Weights of a small transformer language model: no position embeddings.
MLP neurons of a small language model. Each row is named by its layer, matrix (up: input weights) and neuron, and shows model dimensions 16-79. Each number is 200 + 30 x the weight over its row's rms, rounded and kept within 0 to 999.
Before each neuron's rows, "fires on" lists the tokens most often at its 100 highest values on Wikipedia text that the model never trained on. A number after a token or word is its count.

fires on: "at" 19, " a" 14, " the" 10, "ent" 10, "ore" 5
L4.up293,213,220,203,195,183,246,208,193,201,223,199,191,254,187,238,218,248,178,204,169,192,188,238,255,216,173,168,186,200,188,241,198,275,249,199,213,233,227,255,188,214,141,172,138,189,159,247,207,203,164,139,186,173,180,189,197,186,201,261,207,204,215,138,191

fires on: " |" 34, "qu" 9, "v" 6, "r" 5, "}" 5
L4.up635,179,166,197,175,188,188,212,228,177,193,123,183,175,226,155,204,166,232,240,163,161,182,193,148,159,160,264,203,192,263,202,234,202,153,212,160,205,214,155,164,174,230,227,164,200,199,261,170,212,177,191,213,150,181,188,199,245,201,202,193,256,175,155,202

fires on: " |" 24, "ast" 15, "A" 11, "n" 6
L4.up208,192,167,154,222,185,180,201,195,236,240,201,212,190,158,195,212,245,189,158,202,250,216,218,224,210,214,233,209,234,171,213,211,222,202,188,205,217,153,191,246,267,208,207,219,202,214,206,205,198,268,219,224,253,227,215,139,267,204,220,250,156,187,187,162

fires on: "ic" 32, "c" 9, "ation" 6, "b" 6
L4.up638,163,222,254,138,198,219,152,175,208,146,169,210,194,183,142,205,180,128,210,189,188,209,174,219,223,192,212,194,212,111,227,203,229,191,183,176,207,197,214,213,203,214,204,157,218,156,221,213,259,161,193,202,186,190,193,202,190,221,197,150,225,191,242,129

fires on: "at" 34, " a" 15, "ort" 8, "ens" 7, "eat" 4, "ant" 4
L4.up329,188,131,174,240,187,206,248,206,186,195,228,186,172,190,162,216,212,239,160,179,200,195,208,229,227,163,171,172,176,161,206,175,246,216,232,199,192,166,189,226,198,191,239,140,151,132,180,213,207,177,207,189,191,165,280,207,206,239,200,158,173,225,203,150

fires on: " and" 16, "v" 8, "ong" 8, "ou" 7, "ver" 6, "om" 6
L4.up16,195,170,161,179,147,189,198,156,235,206,190,127,208,185,199,217,226,192,220,180,223,180,189,238,180,177,236,204,135,235,202,219,216,205,162,169,212,202,162,199,236,235,200,204,225,185,190,183,225,204,178,209,197,167,229,256,129,183,183,220,208,205,199,186

fires on: "r" 15, "ret" 11, "ac" 10, "aced" 8, "ens" 6
L4.up371,249,213,252,185,215,240,193,195,197,228,238,195,239,189,136,197,253,231,192,133,198,218,175,211,179,196,168,160,191,175,230,230,163,206,166,157,239,199,204,151,225,219,243,220,171,185,169,198,199,216,199,186,228,224,193,232,177,179,264,190,248,209,202,241

fires on: "m" 22, "ul" 16, " death" 9, " or" 9, "ath" 8, "h" 5
L4.up183,194,228,213,253,193,240,237,187,182,208,232,160,160,188,193,216,238,184,264,224,194,194,218,240,198,162,209,249,225,217,148,258,190,176,186,182,156,183,213,210,187,226,167,170,207,183,214,211,233,160,213,188,236,201,222,177,192,241,169,198,203,214,146,222

fires on: " the" 41, "v" 7, " with" 6, " were" 5
L4.up508,161,216,222,193,195,206,236,184,230,192,216,189,178,248,202,186,205,167,187,246,235,173,223,248,171,158,165,214,200,202,234,210,211,186,194,191,225,145,174,145,222,216,166,233,161,214,210,221,216,222,193,181,201,250,206,236,242,198,223,188,231,186,221,200

fires on: "ch" 13, "in" 9, "ed" 9, "ven" 8, "y" 6, "ew" 5
L4.up154,203,168,153,169,234,206,195,235,163,226,181,170,208,121,200,221,200,182,195,199,184,140,201,189,210,204,258,192,280,214,172,177,227,237,233,221,203,215,158,198,109,194,138,217,207,267,252,220,203,197,234,250,198,222,216,182,188,213,143,216,226,193,109,198

fires on: "ir" 19, "er" 18, "up" 10, "ic" 9
L4.up621,188,230,216,228,185,227,205,128,234,224,233,205,252,189,147,302,205,187,249,135,163,227,176,194,246,191,151,196,175,259,242,175,186,185,248,141,218,242,183,208,176,186,161,186,197,157,180,192,211,203,186,178,148,136,183,184,203,150,206,249,226,195,179,194

fires on: "ir" 22, " first" 11, "ol" 9, "m" 9, "iv" 8
L4.up627,228,202,247,194,151,167,222,201,201,251,153,250,251,220,191,201,178,184,222,217,158,184,248,189,218,221,163,202,203,229,251,177,238,203,180,182,223,150,238,236,199,175,154,148,210,210,246,224,206,174,193,205,167,188,182,201,184,177,192,203,203,218,206,217

fires on: "ic" 26, "in" 8, "ip" 7, "id" 6, "ect" 5, "m" 5
L4.up411,176,169,203,176,184,216,200,174,183,199,203,204,209,191,182,268,180,192,183,186,192,214,195,194,195,171,180,190,228,163,210,149,150,148,219,174,190,214,173,248,229,218,219,201,218,204,195,167,188,207,242,245,160,202,184,234,215,252,229,263,240,188,180,158

fires on: "ia" 24, "ther" 12, " pro" 12, "ank" 7, "es" 5, "ation" 5
L4.up187,204,235,187,189,211,161,220,148,138,244,201,174,245,181,162,213,179,255,188,182,201,176,201,225,238,196,208,220,230,248,170,212,180,168,216,219,209,150,257,211,205,218,182,218,200,247,196,226,206,151,204,230,193,173,223,250,226,188,193,194,229,162,181,204

fires on: " |" 19, " of" 17, ":" 11, " 1," 7, "3" 7
L4.up454,195,171,196,225,163,179,233,161,169,231,235,249,189,230,243,185,120,185,178,212,205,177,222,151,125,205,207,127,140,216,215,207,147,158,193,254,206,213,207,219,176,153,178,188,183,164,208,191,249,234,227,182,139,183,187,221,228,227,208,194,214,224,192,178

fires on: "op" 20, "ad" 17, "iam" 7, "oard" 6, "ial" 5
L4.up642,219,238,214,205,175,177,154,212,205,183,170,229,163,182,174,198,251,273,201,219,219,217,238,154,175,189,190,197,204,184,181,241,204,226,183,203,191,315,206,280,177,236,202,211,258,187,211,194,228,204,221,136,219,211,157,150,256,187,204,175,218,178,151,144

fires on: " and" 20, "hen" 11, " 202" 10, " which" 8, "s" 7
L4.up597,209,179,191,214,207,236,185,187,221,203,232,179,236,132,199,197,198,229,280,155,265,175,243,208,182,163,254,193,207,204,150,208,161,219,217,194,219,175,144,190,202,204,209,239,219,141,193,202,263,204,205,211,184,245,193,194,252,190,145,210,242,198,202,204

fires on: "ic" 23, "i" 12, "er" 9, "isc" 8, "at" 7, "ition" 6
L4.up464,195,189,238,199,198,169,208,169,202,191,236,212,163,218,186,207,213,152,231,191,253,195,193,213,243,140,190,208,162,173,179,160,212,180,250,196,256,230,198,170,175,201,257,235,224,180,224,247,185,138,159,223,162,224,193,169,194,223,179,226,223,154,213,190

fires on: " D" 16, "B" 15, "ower" 14, "D" 10, "b" 8
L4.up681,211,167,223,249,176,144,198,239,169,194,194,201,214,203,200,204,181,184,149,153,195,155,143,229,186,170,118,204,132,141,192,160,247,166,202,223,207,225,196,231,201,223,216,177,198,184,175,167,231,206,238,256,175,217,175,233,192,210,227,218,185,164,183,223

fires on: " under" 37, " and" 17, "er" 11, "us" 4
L4.up400,220,177,196,192,172,206,235,140,222,130,175,170,140,172,182,229,218,266,142,221,207,186,192,207,218,261,228,211,204,252,209,167,208,244,220,200,196,190,194,194,212,186,199,254,222,211,204,180,203,241,258,193,195,216,175,198,141,219,188,248,199,244,164,156

fires on: " of" 22, "ess" 14, "ast" 12, "n" 7, "," 7, "6" 6
L4.up580,131,191,170,195,199,203,180,198,207,188,224,173,220,168,168,160,219,152,204,195,193,205,208,233,234,243,250,216,151,192,224,235,180,197,175,202,215,192,183,173,240,205,225,178,176,151,191,164,258,188,180,218,181,180,157,184,194,157,138,188,178,237,233,181

fires on: "." 17, "ow" 14, "ver" 12, "ov" 9, "|" 7
L4.up550,218,195,193,152,190,227,191,197,204,240,255,175,208,204,208,232,166,188,179,175,173,100,218,154,281,205,204,209,250,182,122,152,254,195,221,239,204,215,168,209,195,224,200,200,239,149,208,196,198,202,203,173,204,221,212,234,207,200,191,171,180,224,211,183

fires on: "ad" 13, " up" 11, "in" 9, " main" 7, " open" 7, " red" 6
L4.up489,209,186,206,260,178,187,232,221,131,212,239,234,200,187,186,156,197,247,215,210,189,209,197,241,199,194,188,189,212,178,198,208,263,189,104,228,243,192,189,176,211,165,155,212,159,219,225,170,233,177,284,218,179,216,209,225,228,191,163,181,227,180,190,145

fires on: "o" 17, "D" 9, "ot" 9, "alk" 7, " pro" 7, "ant" 5
L4.up596,176,228,196,211,184,210,158,224,245,198,212,176,188,180,146,164,219,184,225,227,176,187,216,183,165,185,185,198,230,271,227,155,185,208,273,184,252,194,185,197,178,170,163,198,224,156,225,225,220,245,256,161,221,152,233,200,215,158,166,184,161,144,206,191

fires on: "s" 21, " as" 16, "ff" 6, "ing" 5, " their" 4, " its" 4
L4.up593,228,190,186,187,201,145,224,214,234,209,247,230,165,242,244,170,188,183,186,253,174,218,214,220,176,249,211,238,213,220,184,187,219,163,180,232,184,190,244,218,191,215,184,222,179,184,196,197,179,177,201,218,204,229,256,183,182,208,176,238,134,161,215,127

fires on: " det" 20, " w" 12, "y" 7, " c" 7, "ruct" 4, " " 4
L4.up423,238,224,217,230,182,174,205,202,168,174,216,223,204,210,200,227,198,223,141,151,213,191,216,193,213,144,220,181,256,213,200,200,197,155,228,161,191,209,209,259,207,189,174,181,146,154,162,187,166,148,214,184,189,183,213,200,159,162,172,164,190,152,220,211

fires on: "'s" 14, "ip" 13, "ter" 8, "er" 7, "ism" 7, "ight" 5
L4.up357,229,242,188,189,151,181,185,233,189,199,161,218,233,193,148,221,213,150,176,232,199,173,218,238,205,206,191,187,218,213,244,196,173,162,249,231,242,220,238,238,176,151,223,160,177,217,188,183,206,211,181,210,144,195,212,186,167,215,188,224,220,192,185,165

fires on: "ound" 18, "b" 12, ":" 8, "us" 8, "ular" 6, "am" 5
L4.up145,221,210,262,178,192,180,233,155,179,170,238,199,241,161,172,172,161,224,201,242,215,140,264,184,164,176,202,176,167,216,214,144,161,204,146,185,248,214,218,173,176,198,175,237,184,234,241,202,231,179,175,220,211,192,229,262,240,190,168,269,188,229,174,161

fires on: "ab" 23, "ut" 15, "f" 9, "ust" 8, "ow" 6, "un" 5
L4.up116,204,190,163,192,197,162,184,213,208,222,190,123,150,139,190,246,252,219,199,215,194,175,224,195,165,148,181,234,228,186,183,180,256,190,216,258,189,192,258,181,209,181,217,218,187,184,255,234,187,202,240,261,229,181,200,226,179,200,169,205,196,183,206,209

fires on: "b" 16, "ob" 13, " small" 8, "ib" 6, " it" 5, "y" 4
L4.up736,216,206,181,181,209,251,247,231,173,175,204,236,181,186,182,187,228,184,203,206,158,207,186,190,147,145,161,222,194,131,226,189,200,203,228,190,202,202,172,207,166,186,211,205,193,153,169,245,211,243,215,136,249,129,252,237,179,206,190,230,171,201,164,155

fires on: " de" 25, "c" 14, " ac" 13, "i" 10, " Ac" 8, "ens" 5
L4.up418,200,159,213,229,201,231,203,195,192,168,217,242,222,216,203,217,187,193,173,172,141,217,229,236,157,235,160,228,223,208,198,166,194,190,233,257,223,176,224,222,247,203,212,191,208,191,199,220,209,150,204,241,162,190,179,225,185,231,195,220,151,229,190,244

fires on: " s" 52, "n" 12, " Med" 9, "r" 5, " n" 5, " S" 4
L4.up170,154,203,215,219,166,241,175,248,217,171,179,238,217,204,193,268,218,152,193,183,206,189,157,194,161,295,196,176,215,224,184,159,173,210,152,185,223,205,184,176,250,244,144,178,185,269,222,216,223,205,164,227,237,173,162,173,245,180,209,201,283,153,164,187